Weights of a small transformer language model: 9 heads of 32, MLP 640 SwiGLU.
MLP neurons of a small language model. Each row is named by its layer, matrix (gate and up: input weights) and neuron, and shows model dimensions 80-175. Each number is 128 + 24 x the weight over its row's rms, rounded and kept within 0 to 255. A neuron's up and down rows have the sign that makes its largest values positive.
After each neuron's rows, "fires in" lists the words (lower case) most often at its 100 highest values on Wikipedia text that the model never trained on. A number after a token or word is its count.

L4.gate182 [122 134 132  90 113 151 183 118 152 106 140  93 119 143 140 157 126 113 131 107 132 126 141 135  91  76  87 165  94 127 128 138 135 146 137 107 107  84 131 132 108 115 129 168 135 138 127 122 140  93 145 119 151 160 115 131 145  59 143 130 171 134 126 144 141 118 103  86 123 150 135 141 123  95 115 121 140 115 109 164 153 160 105 114 118 141 142 175 122 158 152 105 107  81 157 152]
L4.up182 [110 129 137 102 107 159 179 112 156 126 150  98 123 132 116 136 125 162 108 110 124 162 143 162 104 105 128 157  87 115 145 131 139  91 162  90 125  75 115 110 134 134 151 105 185 136 109 133 161 103 118 108 163 150 146 149 124  60 104 142 113 104 108 148 140  90 145 135 145 117 131 136 112  84 145 100 169 108  98 158 130 134 101 121 178  97 156 152 101 164 124 112 113  63 122 142]
fires in: "or" 16, "only" 12, "of" 11, "also" 9, "sometimes" 6, "often" 6

L3.gate242 [139 141 163 113 129 106 133  98 148 139 159 118  52 109 129 129 135 124 114  87 137  96 146 181 107 127 143 129  91 145  93 117 140 144 140 118 156  85 119 120 106 148 106 178 109 158 145 150 140 121 127 143 139 151 123 116 122 120 144  94 164 106 112 119 124 114 152  89 141 127 117 106 130 120  80 110 139 123  65 138 122 122 102 177 143 152 132 118 120 180 134 165 130 140  99 153]
L3.up242 [124 141 162 114 151 120 134 112 136 130 132  92  91 107 120 161  87 148 111 143  99 104 187 148 108  87 135 116 139 137  58  99 135 160 117 154 120  94 115 115 104 124  89 168  94 137 138 119 143 164  96 122 149 155 162 107 111 128 148 159 161 105 124 148 138 127 157  94 110 107 112 113 134 112 117 127 152  83  74 135 143 167  78 130 113 147 112  99 116 156 140 105  91 102 140 192]
fires in: "there" 30, "they" 12, "schools" 10, "students" 9, "buildings" 8, "games" 5

L4.gate48 [111 139 139 137 127 131 120 162 164 159 145 157 110 138 111 144 119 174 128 133  95 110 103  95 110 127 128 111 149 158  93  63 147 107 124  74 122 112 141 139 184  99 189 140 171 168 133 102 139 131 109 131 109 105 161  90 137 161 111 146 125 120 118 148 103 154 144 115 129 145 156 149 105 169 136  88 128 121 126 146 136 141 113 142 153 107 160 107 123 125 122 110 105 126 133 106]
L4.up48 [ 96 120 116 132 120 121  98 126 102  95 129 147 134 145 129 121 149 140 149 163  87  97 104 105 108 107 107 129 162 150 154  77 125 115 156 111 106 118 132 137 105  75 148 109 169 138  95 117 149 148 133 120 112 144 126 116 129 122 140  89 125 165 114 171  97 130  91  71 110 117 118 132 134  93 163 134 121 135  94 111 124 154 116 119 150 155 125 118 100  98 122  80 143  91 122 182]
fires in: "family" 20, "father" 12, "wife" 8, "woman" 7, "player" 6

L7.gate284 [149 144  87 143  73 114 115 123 111 133 117 122 118  74 113 175 124 158  89  93 139 121  89 125 138  88 151 169 139  96 137 138 120 153 140 114 127 106 153 109 147  86 141 141 143 141  78 118  97 135 117 115 121 123 106 159 147 166 134  97 106 143 152 143 162 150 112 136 145 129 116 135 124 189 158 115 100 115 141 139 137  92 111 156 138 187 147 139 179  98 147 146 143 123 127 103]
L7.up284 [146  94 109 151 123 142 137  74 118 119 167 153 137 102 153 116 128 149 143  85 117 123  93 113 151 115 135 132 132 149 127 129 126 152 177 144 114 110 103 133 110 157 133  94 136 182 128 130  90 130 147 129 159  94 157  91 110 133 115 104 186 101 170 128 118 167 108 104 132 120 134  86 109 147 131 118 127 122 151 146 137 117 157 150 105  87 126 132 129 126 102 124  73 127 175 125]
fires in: "of" 24, "about" 12, "in" 11, "by" 7

L3.gate475 [120  87  91 114 177 107 142 147  93 154 169  98 122 162  94 118 145 138 145 122 122 180  95 132 132 116 138 149 123 132 119 117 102  93 114 134 141 137 165 126 122 113 117 171 111 129 134 161 162 127 103  98 129  88 118 122  98  99 129 140 130 184 103 161  93 161 119 116 119 105  87 114 142 126  90 126 116  92 127 128 127 136 121 104  99 106 139 106 183 161 110 139 108 156 147  81]
L3.up475 [143 111  58 141 168  98 154 136 114 153 165 164 108 180 148  94 107 135 127  90 132 173  91 105 124 151 157 129 120 160 134 150  87  92 145  83 120 139 132 113 137 138 138 140 119 162 154 164 169 135 116 111 154 116 108 124 121 147 154 122 137 167 139 122  78 157 148  89 111  58 132 120 147 118  90 127 144 117 141 139 122 141 135 127 127 105 110 141 172 146 119 184  90 116 144  97]
fires in: "total" 35, "first" 20, "married" 11, "female" 7

L3.gate376 [ 99 110 133 136 125 162 159 109 134  95 105 162 140 134 105 126 132 110  76 112 140 141 134 123 128 135 153 117 121 121 122 145  95 103 113 105 161  94 110  83 102 153 124 118 139  98 137 183 115 149 127  96 117 113 111 130 131 142 139 133 137 131 125 136  81  84 136 142 138 127  97 135 130 131 106 145 135  93 110 157 152 107 119 165 146 129 193 112 195 146 141 142 143 100 153 100]
L3.up376 [129 143 109 144 124 117 141 132 146  85 127 112 153 125 137 149 127 111 149 134 136 134  94 116  92 121 125 106  99 133  98 170 145  89  90 147 135 129  75 134 168 160 123 135 141 104 184 107 185 111 100 117 147 129 117 101 100  93 160 118 138 168  88 134 115 130 120 120  85 101  94 154  82 123 112 159 106 146 129 121 123 144 120 164 104 108 130 100 153 114 133 142 142  95 146 115]
fires in: "as" 73

L5.gate499 [151 128 106 147 133 144 128  88 142 152 145 116 113 102 122 157 117 108 102 118 128 102 131 164 132 135 148 143 124 138 158 135 159 127 108 106 108 119 112 111 117 137 106 104 113 134 128 104 148 147  66 105 113 143 104 129 119 128 166 101 161 117 114 152 179 114 142 114 116  91 174 149 163 134 124 172 111 104 135 133 129 168 138  79 149 143 122 150 128 146 135 161 127  66 159 153]
L5.up499 [141 103 128 131 101 102  89 100 126 127 129 152 165 131 110 172 152 111 128 149 155  95  71 200 118 126 132 122  90 140 142  92 161 125 164 135 120 120 131 138 107 130  75 165 122 108 141 101 154 114 120 129 134 171 113 122 109 136 155 153 148 110 124 114 106 142 106 163 109 105 142  93 150 117 137 146 136 109 137 133 117 117 116 141 173 143 160 138 166 166 101 148 126 136 121 161]
fires in: "under" 38, "appointed" 19, "assistant" 5

L4.gate140 [130 138  81 129 131 124 136 113 132  91 149 117 120 143 160 142 156 130 116 123 110 158 129 149 136  80 116 128 145 142 142 158 125 140 160  98 129 133 139 154  90 107 103 177 175 139 119 147 110 133 128  91 113 100 128 162  98 111 152 177 152 134  96 151 192 155 136  89 150 123  91  90 109 170 159 130 143 144 143 127 134 163 115 168 110 125  97  97 175 119 148 143 128 118  98 145]
L4.up140 [142 152 118 119 119  86 132 118 127 119 157 133 109 127 142 116 157 125 109 157  99 150 106 147 127 120 123 159 141 145 145 158 134 151 142 116 131 149 104 101 100 114 111 140 176 106  99 188 132 123 159 106 163 121 112 128 123  82 123 143 137 124 113 147 145 116 152 108 141 123 110 118 108 155 146 144 160 122 117 119 113 171  83 174 131  77 100 124 143 114 152 155 110 127  99 115]
fires in: "no" 36, "most" 10, "some" 4

L4.gate237 [135 142 146 157 114 106 151 133 183 153 129 146 135 132  91 153 135 130 144 118 104 138 159 101 138 107 126 131 141 100 152 131  86 131 122 150 156 129 138 163 121 153 145 121 136 145  90  75 136 104  90 131 101 149 160 114 181 145 137  69 106 137 150 123 130 146  97  99 100 158 136 112  91 171 130  76 101 139 108  98 144 110 151 104 137 125 147 133 109 135 118 154  69 140 134 134]
L4.up237 [156 126 152 124  95 115 128 146 130 146 125 159 101 133 100 152 103 157 134  99 179 121  90 137 128  98 132 131  85 117 177 143 156 124 136 172  79 147 117 120 153 105 142 118 101 141  97  63 116 104 136 160  80 144 130 130 169 141 109  80  96 143 127  68 127 139 118 138  93 136 114 157 126 112  98 121 105 148 127 131 143 120 154 133 149 104 145 148 107 125 122 154 141 142 148 110]
fires in: "in" 69

L3.gate227 [109 104 112 131 145 151 102 119 109 165 153 127 148 130 120 125 180 163 132 144 184 126 168 126 116  96 150 129 129  97 129  88 144 129 106 108 128 114 120 161 137 111 144  76 133  96 153  73 142 108 131 136 107 128 164  85  90 118 123 142 185 111 100 142 134 112 144 124 125 129 169 157 108 156  94 144 121 153 140 119 147  95 142 172 138 138 111 137 131 127  90 149 136 174 130 154]
L3.up227 [164 114 123 141 140 128 137  93 157 162 153 145 134 143 104 142 160 152 126 108 156  90 163 133 162 104  97 121 158  91  79 115 151 187 115  88 113 148 135 101 122 114 177 119 139  91 163 107 111 120 125 109 124 132 176  96 115 118 147 159 169 102 136 108 140 106 125 157 150 124 160 135 138 161  84 130 136 133  99 112 128 100 140 138 111 110 119 153 135  97 134 127 131 139  94 121]
fires in: "cup" 14, "tournament" 11, "series" 9, "club" 9, "prix" 6, "format" 6

L4.gate430 [155 102  73 153 103 107 160 145 128 121 135 147 130 154 137 135 133 154 115 146 119  93  66 116 109 120 118 131 100 116 153 141 113 142 165 129 130 146 104 105 123 113 105 125 110 178 133 136 108 145 130 162 146  85 123 100 120 148 140 162  92 121 125 157  80 116 146 140 111 148 105  95  82 106 130 135  94 124 143 154 148 129 114 165 142 177 104 121 141 146 152 150 113 161 141 155]
L4.up430 [132 141 101 117 140 151 136 124 127 121 142 146 123 154 128 129 153 134 120 180 105 132 102 113 141 108 100 131 106 134 157 112 116 121 188 117 148 125 112 103 105 110 140 135 140 130 121 129  57 166 111 128 175  87 162 105 101 121 133 150  86 127 123 128 113 138 114 155 158 126 139  75 114 133 148  87 112 146 121 161 128 139 137 121 140 176  99  92 120 108 140 109 117 101  97 167]
fires in: "it" 22, "they" 9, "two" 8, "some" 7, "my" 5

L3.gate425 [123 138  85 108 127 138 146 153 151 118  98 122 113 148 103 164  93 132 123 143 115 139 143 139 120 100 123 144  91 123 138 149 139 103  88  93 126 131 182 159 129  98 120 149 113 133 156 113 143 117  65 172 139 133 112 149 111 114 111 126  94 138 126 128 111 136 139 164  91 160  67 137 119 102 143 121  69 115 125 130 167  95 107 144  87 109 151 127 112 147 120  90  90 159 152 109]
L3.up425 [141 141 110 141 168  91 114 128 139 145 160 176 150 163  71 136 111 153 108 148 128 149 116 152 135 116 135 117 135 107 156 124 139  79 123  77 142 154 135 126 170 143 140 141 158 137 169 119 167 126 132 117 173 136 139 143 117 108 106  89 121 146 102 107 153 130 142  96 110  83 114 171 113  68  83 160 114 166 108 145 142  83 115 139 127 120 112 120 145 105 136 160 104 107 117 170]
fires in: "first" 37, "round" 16, "racing" 14

L7.gate402 [137 148 108 136 162 165 164 100 135 141  95 153 154 131 111  93  76 114 131 118 107 156 105 107 111 107 147 106 133 107 145 146 131 176  94 151 105 128 138 152 110 147 146 116 107 106 117 131 132 175 111 134 107 156  87 146 134 151 135 115 106  90 106 107 141 172 137 128 130 140 123 137 117 137 125 149 119 120 131 133 113 166 140 104 112 122 122 130 171  99  95 123 105  50  99 139]
L7.up402 [188 116 159 128  92  82 145  91 112 118 131 120 110 129 109  96 149 150 132 128 126 117 144  81 136 137 101 123 118  98 141 111 141 128 126 111 134 148 126  86 148 134 143 107 140  88 122  80 193 171 116 138 126 123 114 136 159 197 147 147 111 125 135 127 179 150 127 105 168 131  75 125  90 111 145 114 137  94 178 134 112 130 122 108 108 113 177  96 100  85  91 124 132 113 152 126]
fires in: "the" 44, "of" 9, "and" 7, "new" 5, "in" 4, "at" 4

L4.gate350 [142 101 111 102  86 122 130  79 100 142 106 122 165 169 128 118  79 109 199 117 159 116 147 115 144 137 113 124 117 137 148 141 111 175  83 111 109 152 152 191 145  99 150 130 126 109 149 101 129 177 122 171 129 119 119 154 119 168 137 141 151 125 151 169 122 149 137 117 120 164 126 148 151  84 166 117 133 124 156 131 132 125 131 109 167 148  94 135  88 107 121 142 129 141 149  56]
L4.up350 [140 111  77 159 132 168 155 141 149  63 142 121 134 138 182 116 132  99 143 126 127 117 159 141 114 135 156 128 129 133 105 136 118 132  93 118  80  91 153 120 142 111 141  62 115 134 110 124 191 135 148 138 137 159 105 149 124 136 112  62  91  87  96 165 129 156 114 118 129 128  68 131 158 121 169 151 151 137 146 180 174 161 118 116  91  94 133 153 107 112 124 118 128  83 140 144]
fires in: "a" 90

L5.gate277 [146 106 142 149 120 155 162 139 124  89 147 128 163 101 129 154  80 140 129  77 145 106 126 109 113  97 155 117 159 134 114  94 148 137 104 144 105 129 146 161 129  94 132 145 116 130 143  89 112 162  99 124  95  91 199 135  93 108 120 143 153 163 130 128 162 152 108  91 142 133 137 127  84 153 146 117 129 146 142  97 145 109 126 143 157 139 113 129 143  91 117 132 146 120 120 130]
L5.up277 [138 136 144 151  95 137 167 153 142 123 134 131 108 144 149 155 136  96 162 123 129 153 123  79 146 140 109 121 106 139  89 111 116 126 121 150  79 167  96 104 136 109 144 145 134 131 160 115  92 127 152  96 129 110 168 169 102 143 161 141 110 137 109 136 162 142 106 132 128 104 148  84 120 118 164 130  88 159 122 121 113 122 119 120 152  88  87 162 171 115 151 140 143 134 139 139]
fires in: "he" 25, "his" 10, "co" 8, "when" 5, "jpn" 4

L4.gate549 [ 82 109 121 112 116 128 117  93 107 124 127 115 151 158 143 135 118 124 128 109 129 149 108 140 167 106  86 137 122 171 132 170 132 108 123  96 161  92  64 137 145 133  97 145 122 132 132 108 154 120 110 116  80 100 118 104 121 110 131 121 102 113 142 130 104  96 153 125  73 143 132 120 152 139 121 165  85 127 133 147  94  75 179 105 147 100 145 151 154 131 145 163 139 124 124 121]
L4.up549 [124  97 126 136 121  97  99 142 107 130 130 124 137 149 134 106 145 105 120 162 132 144 106 108 168 116  88 159 147 130 131 138 144 153 119 159 169  95  80 134 144  97  98 148 109 135 185  93 153 144 120 164 141  98 133 176 179 109 154 155 150 122 160 134 138 105  93 123  99 136 122 165 160 147 107 154  65 122 171 136 132 128 153 115 162 124 160 185 152 120 160 133  84 105 105 151]
fires in: "under" 31, "according" 14, "named" 5

L4.gate369 [128 128 169 179 127 108 135 178 137 138 129 180 147 123 123 166 135 179 102 118 144  97 104 158 171 136 162 154 145 155 136 128 121 131 156 162 118 108 169 133  80 166 138 156  85  95 127 101 138 162 160 154 144 119 113 151 129 135 138 125 132 127 142  95  97 161 120  81 105 112 122 145 146 134 171 119 105 109 125 163 131 108 128 112 109 154 103 110 156  94 136  98 159 140 142 143]
L4.up369 [ 81 167 171 154 112 119 168 134 104 136 130  98 133  90 124  94 123  98 100 114 128 140 115 125 150 154 103 145 112 165  91 130 148 138 108 120 124 133 116 140 115 128 157 100 138 131 128 146 158 148 107  94 159 125  91 102  89 104 123 141  98 141 123 107 135 152 150 132 120 110 145 175 148 128 188 111 148 151 114 110 134 129 138 119 144 104 105 147 100 163  89 134 143 103 111 100]
fires in: "f" 32, "bond" 6, "fish" 6, "and" 6, "fishing" 5

L3.gate145 [114 160 104 140 124 116 167 147 136 105 126 139 135 141 184 165 115 136 155 117 127 114 126 154 116 118 117 137 157 113 124 119 120 109 138  97 123 132 144 125 134  88 149 141 139 149 106 113 121  94 136  71 142 108 118 114 117 143  84 136 115 126  95 141 132 143 174 115 153 126 103 103 134 167  92  98 132 138 130 114 133 161 121 129 134 126 124 140 157 127 150 162 102 132 120 120]
L3.up145 [122 147  95 140 143 163 153 137  94 122 165 142 157 119  97 108 136 145 124 111  65 111 108 137 108 124 139 178  75  86 133 129 146 146 134 144 143 132 115 104 157 158 117 128 125 144 109 127 129 115  92 116 178 112 111 146 133 132 155 100 130 123 123 148 108 127 127 122 125 133 155 159  82 126 104 113 164 132 113 103 178 118 129 141 123 141 179 166 119 121 155 186 132 125 132 132]
fires in: "film" 16, "horse" 12, "white" 10, "films" 7, "yellow" 4, "nrhp" 4

L5.gate241 [145 153 117 128 128 145 179 150 129 138 101  94  61 122 152 166 148 147 115  81 136 146 156 153 121 109 110 134 129 150 127 102 102 127 175 113 121 145  92 113  97 136 134 193 131 178 151 133 117 150 118 108 130 123 144  93  94 145 132 144  90 118  90 137 141 135 148 144 152 101  88 131 151 129 147 113 117 180 151 133 120 111 162 118 131 128 117 177 145 124 144 169 137  82 119 119]
L5.up241 [118 184 169 114 148 138 171 119 150  96 120 111 143  98  78 148  97 135 139 136  98 144 137 109 120 137 118 128  90  93 153 155 111 159 127 121  96  87 146 152 136 136 149 156 134 120 127 142 124 149 125  99 141 105 100 106 106  98 147  99 129  95 123 136 139 146 206 137 140 182  79  83 119 130 142  89 132 154 143 181 123 119 147 165 137 142 151 150 129 112 147 149  88 112 134 108]
fires in: "many" 17, "some" 16, "most" 12, "these" 8, "one" 6

L7.gate614 [121 122 154 167 105 160 182 114 141  94 112 104 111 127 107 146 110 128 136 154 157 123 136 159 175  76 145 190 129 118 101 124 108 107 173 154 108  50 124 150 122 138 143 158 144 135  98 157 136 130 144 136 136 161 101 160 110 144 130 121 134 113 140 152 106 156 155 128 128 124 149  86 140 162 144 141 168  99 127  89  80 118 131 133 117 119 132 120 174 143 109 144 150 109 140  94]
L7.up614 [139  68 129 153 102 139 149 106 113 112 162 139 125  87 105 141  89 156 137 142 119 126 134 126 139  96 150 136 152 111 148 146 165 109 106 176  94 147 132 120 134 120 117 106 113 142 151 123 165 107 128 125  94 118 153 157 116  91 164 147 132 151  85 171 147 104 138 108 147 127 144 120  93 149 161 145 148 126  90  90 126 115 140  76 158 108 130 157 162 173 104 142 119 106 130 106]
fires in: "in" 21, "by" 14, "was" 13, "as" 10, "on" 10, "that" 8

L3.gate545 [115 126  92 145  95  90 164 126 126 121 117 125 122 143 123 149 117 101 122 105 163 130 107 160 159  84 156 128 141  94  84 120 117 125 102 147  86 107 164 117  91  99 128 145 115 183 148 110 108  97 117  92 120 118 127 157 168 157 132 129  85  95 103 121  98 126 155  81 106 146 124 130 149 138 103 115 121  73 136 143 137 107  99 155 116 148 119  89 143 141 153 121 110 177  90 125]
L3.up545 [123 157 109 126  87 133 116 188  95 124 110 112 107 108 116 163 148 134 154 136 109 138  86 140 109 125 106 163  90 139 111 124 160 135 133 121 115 132 118 113 118 108 124 188  98 113 129 123 103 144 159 161 106 130 114 165 131 150 106  86 145 143 166 113 116 108 130 134 132 114 131 203 117 103  96 175 105 104 122 106 165 127  76 114 147 111 123 118 136 121 127 121 150 129 137 139]
fires in: "left" 20, "moved" 13, "north" 10, "east" 8, "back" 8

L3.gate443 [156 119 109 167 124 128 155 104 145 151 164 158 103 144 130 119 135 110 171 116  95 112 123 137 126  98  85 183 116 137 103 142 139 140 101 113 102  97 139 122 108  65 150 103 154 156 129 140 165 125 134  83  99 144 147 110 159  77 131 130 122 106 153 144 158 160 138 126 144  96 146 109 111 100 148 135 165  98 114  95  97 131 142 109 162  99 150 124 119 106 111 116 132 119 162 122]
L3.up443 [136 107 136 169 139 133 157 132 184 119 113 126 114 134 102 150 122 124 138 123 129 142 181 130 129  99  78 173 134 135  62 125 132 127 100 136  89 123 145 162 121  90 166 141 120 140 111 167 145 133 133 115  98 171 153 101 139  87 100 159 140 133 165 120 160 181 135 122 158 133 110 127 101  99 141 111 155 108 127  72 124 148 116 125 149  97 162 134 128 117 133 127 127 101 148 128]
fires in: "out" 17, "received" 14, "a" 9, "having" 7, "obtained" 5, "ruled" 5

L5.gate287 [120 101 130 109 144 147 164 113 132 124 106 161 127  77 100 122 119 126 106  82 137 168 143 134 106  77 107 129 142  93 112 140 120 118 125 138  72 106 107  85 132 152 110 155 116  60 122 181 114 132 124 139 146 123 136 127  74 140 149 154 172 105 133 141 140 172 155 139 130 122 130 120 147 151 142 115 141 110 176 120 126 136 115 137 121 129 143 135  82 113 105 128 140  75 106 135]
L5.up287 [139  97 127 137 118 147 117 140  86 115 102  83 131 142  82  87 148 158 161 167 177 139 147 107 109 153 133 136 133 119 117 147 123 151 152 123 108  95 115 161 122 111  89 111 146 109 164 169 169 143 132  82 104 143 125 135 116 125 125 129 134 143 125 124 187 113 113 158 141 158  93 152 174  98 116 117 154 101 162 123 111 115 121 145 145 135 169 165 122 116 135 117 156 167 141  88]
fires in: "2008" 16, "2002" 12, "2009" 11, "2000" 10, "2007" 9

L5.gate382 [106 171 149 133 142 140 117 132 149 114 116 161 145 118 150 128 101 145 173 123 100 100 137 127 114 129 118 124 163 140 120 129 107 129 106 119 131 130 134 130 124 114 140 172 116 156 137 155 114 120 100 131 131 117 147 136 110 129 135 139 138  95 145 132 115 133 178 121 132 114 149 116 133 166 100 134 151 110 139 151  94 143 142 136  98 148 120 123 190 119 165 109 141 106 170 123]
L5.up382 [116 108 168 141 166 117 119 125 136 109 138 145 174 114 113 156 117 129  98 100 120 105 131 110 145 143 124 121  97 140 149 122 144 152 127 151 135  95 123 157 125 107 127 102 115 139  98 121 134 119  94 110 127 145 128 105 146 138 124 115 158 129 135  90 113 186 114 120 151 147 124 117  93 115 153  94 144 115 115 163 132  86 108 127 140 106  91 116  93  86  90 116 160 127  84 147]
fires in: "and" 99

L3.gate17 [138  76 153 104 129 152 157 142 109 133 139 140  86 120 115 167 137 102 119 150 127 144 135 106  61 129 117 157 171 169 110  91 128 184 122 126 169 123 162 131 136 131 130 152 101 107 100 151 148 119 143 160 119 135 107 100 117 132 144  80 119 130 112 153 130 107 153 113  91 128 121 100 114  93 125 135 107 106 128 155  98 110  71 143  97 124 221 136  79  85 120 159 133 135 137 126]
L3.up17 [141 125 139 149 194 113 139  91 144 132  95 137 117 159 125 128 161 161 144 138 122 162 170 115 123 133 126 127 153 125 133  81 115  96 128 144 152 122 153 114 115  94 155 105 118  98 139 131 147 137 105 159 108 141 149  82 130 125 104 153 124 124 154 161 155  91 122  98 112  95 133 129 146 133 134  88 105 135  88 109 156 113 123 137 173 155 168 173 119 124 143 139 158 118 148 161]
fires in: "2002" 12, "2008" 11, "2009" 11, "2007" 6, "2000" 6, "2003" 6

L4.gate74 [134 172 131 103 118 152 136 125 129 119  88 132 108  96 120 161 139 132 125 149 137 113 154 103 122 142 148 136 115 191 119 110 132 119 165 112 118 119 123 117 121 162 126 158 102 141 106 115 108 126  78 101 106 108 138 159  98 145 148 141 140  72 118 140 133 142 160 106 121 142 128 129 125 126 126 111 117 153 111 115 102 124 137 143 149 114 107 186 172 157 138 149  95 117 125 163]
L4.up74 [138 145 103 157 101 154  86 130 113 127 132 144 137 131 138 145 130 127 154 149 119 116 128 147 109 105  93 177 115 172 164 142 116 153 162 168 102 111 111 164 127 113 157 142 150 137 115 133 120 110 139 118 113  57 156 127 128 109 173 102 138 145  81 118 107 128 130 182 127 131  86 131 121  94 141 109 100 116 133 155 121 140 132 134 115 138  99 145 145 121 115 130 114 173 125  94]
fires in: "under" 40, "its" 13, "further" 8, "in" 5, "more" 4

L5.gate215 [ 99 137 128 129 133 146 165 124 136 152 138 144 141  95 133  83  85 137 166 127 151 121 104 135 117 125 161 139 142 125 131 104 188 137 182 145  95 135 109  87 110 169 100 102 152 117 114 117 128 153 127 125 135 150 131 127 137 122 160 111 167 167 116 149 162 126 128 163 112 144 112 158 151 109 162 118 149 147 149 114 144 106 162 132 161 157 167 154 124 118  95 158 115 133 150  83]
L5.up215 [126 116 118 155 137 102 169 147  94 136 142 131 113 103 126 143 127 118 116 132 113 124 118 109 148 122 127 134 151  93 108 172 154 162 117 138  76 158 110 133 115 114  97 105 157 109 154 112 121 128 121 123 123 166 119  85  74 120 111 138 112 144 146 132 157 115 174 176 103 200 105 147 172 105 153 144 166 144 146 129 128 126 111 147 142 130 117 157 101 133 114 125 155 124 134 141]
fires in: "2024" 19, "2021" 14, "2020" 13, "2022" 12, "2025" 10, "2023" 10

L7.gate377 [114 121 145 168 106 129 174 164 162  68  93 134 145 136 139 151 131 115 113  93 159 169 139 137 114 104 143 150 127 157 162 141 131  96 111 176 122 164 129 125  93  87 112 154 128 170 119 165 110 146 165 139 121 166 125 122 165  85 165 103 121 105 144 138 130 101 111 137 148 122 153 115 119 125 151  78 118 154  80 121 158 105 129 138  88 111 122 114 143 105 149  93 102 112 121 134]
L7.up377 [ 97 160 166 108 112 160 139 153 150 130 115 126 140 173 145  80 177 122 157 150 137 176  96 109 127 142 118 123  88 136 207 141 137 106  98 122 151 152 120 133 118 134 149 121 106 104 137 114 132 157 127 115 128 119 168 140  93 120 178 134 115 133 176 160 136 124 119 105 144 118 164 134 108 148 133 117 119 117 151 134  97 137 136 140  80 110 105 156 139  94 154 167 118 145 130 134]
fires in: "1" 29, "10" 11, "8" 7, "19" 5, "11" 4

L7.gate553 [137 126 178 109 104  94 104  86 124 142 123 118 102 141 125 131 138  91 106 125 123 145 141 125  86  91 152 132 117 132 135 130 145 146 101 102  95  76 169 150 122 129 105 102 150 144 106 134 134 145 129 139 113  82 125 133  98 128 143 134 163 137 107 118 148 116 151 128 106 125 123 105 142 145 108 152 125  81 149  96 152  99  99 137 114 136 180 146 153 158 115 147 117 105 144 122]
L7.up553 [155 127 107 144  50 157 103 114 135 107  96 151 123 120 134 156 153 127 124 129 123 187 126 131 139 125 137 158 132 122 111 117 134  95 139 141 140 115  96 155 122 136 118 143 155 140 114 124  85 171 182 103 157 138 159 146 108 115 166 124 143 126 126 120 127 136 170  89 146 100  99 119  93 154 112 120 106 155 121 168 162 148  79 107 115 104 102 123 155 116 147 149 115 128 120 157]
fires in: "years" 15, "as" 12, "began" 10, "months" 5, "nearly" 4, "month" 4

L3.gate49 [137 160 178 164 156 104 148 109 159 109 100 146 118 111 124 157 152  93 103 147 142 108 167 142 104 176 122 128 126 164 146 119 112 133 145 129 136 100 148 141  88 125 134 126 127 123 125 147 130  99  73 125 120  77 106 134  89 197 132 179 156 127 120 117 145 125 116  94 110 153 137 146 101 145 128 134 128 121 116 135 151 110 108  79 101 120 136 147 115 146 112 124 166 120 137  97]
L3.up49 [107 138 108 108 101 126 108 179 136  96 125 183 159 136 111 162 111  77 119 125 126  95  71 133 148 106 140 116 135 127 118 130 134 140 124  92 108 103  88 111  94 173  76  95 135 158 118 135 100 102 135 146 155 148 103 133 149 107 138  77 111 138 108 130 116 154 133 122 120 128 127  78 129 105 129 127 106 156 159 207 115 117 119 148 116 144  93 124 132 145 120 128  88 135 134 130]
fires in: "one" 54, "those" 16, "apps" 8

L3.gate276 [116 123 146 139  94 126 183 145 119  95 114 103 123 139 101 165  95 132 163 108 148 127 156 145 102 102 133 123 131 125 136 119 149 164 101 172 107 122 139 135 104 122 160 146  97  76 155 114 108 122 119 143 111 115 150 126 142 146 145 164  91 135 129 117 157 137 115  99 111 142 129 152 164 151 159  95 124 108 170 117 137 113 136 133 147 160 104 143 142  81 120 156 110 178 153 118]
L3.up276 [131  99 169 121  74 129 122 106 115 152 117 112 115 137 115 118 106 153 142  77 138 130 124 174 154 124 163 137 134 130 155 109 134 172 137 175 121 150 147  87 145 179 170 148 120 118 121 129 115 115  79 120 142 146 142 126 167 134 172 144  85 133 146 121 111 125 112 119 105 101 115 130 149 146 164 113 141 145 152 164 133 109 142 136 160 153 136 136 136  95 168 138  86 152 159 135]
fires in: "and" 20, "at" 17, "years" 9, "new" 9

L3.gate549 [106 151 117 130 128 135 145 135 153  84 144 166 140 127  89 127 115 143 135 141 130 139 132 109  97 118  66 162 123 164 160  89 133 127 105 149  97 120 101 103 116 121 166 147 147 142 114 128 111 148 113 113  78 160 132 121 166 145 163 140 139  98 150 138 154 129 125 142 119 156 160  98 151  74 130 118 162 118 147 107 100 133 138 124 120 137 173 126 157 103 147 133 141 128 126 161]
L3.up549 [113  75  74 155 125 148 165 121 160 120 110 113 130 121 110  55 162 186 140 111 161 181 106 111 136 135 165  95 127 107 124 137 127 139 103 137 114 101 111 119 120  96 144  95 133 117 109  94 112 172 119 119 101 131 182 120 110 102 129 175 137 121 140 142 128 124 144 111 108  88 111 129 107 124 133 129 132 136 161 118 171 129 126 156 120  97 160 109  97 112 131 184 119 134 143 140]
fires in: "2023" 14, "2021" 14, "2020" 11, "2024" 11, "2022" 10, "2026" 9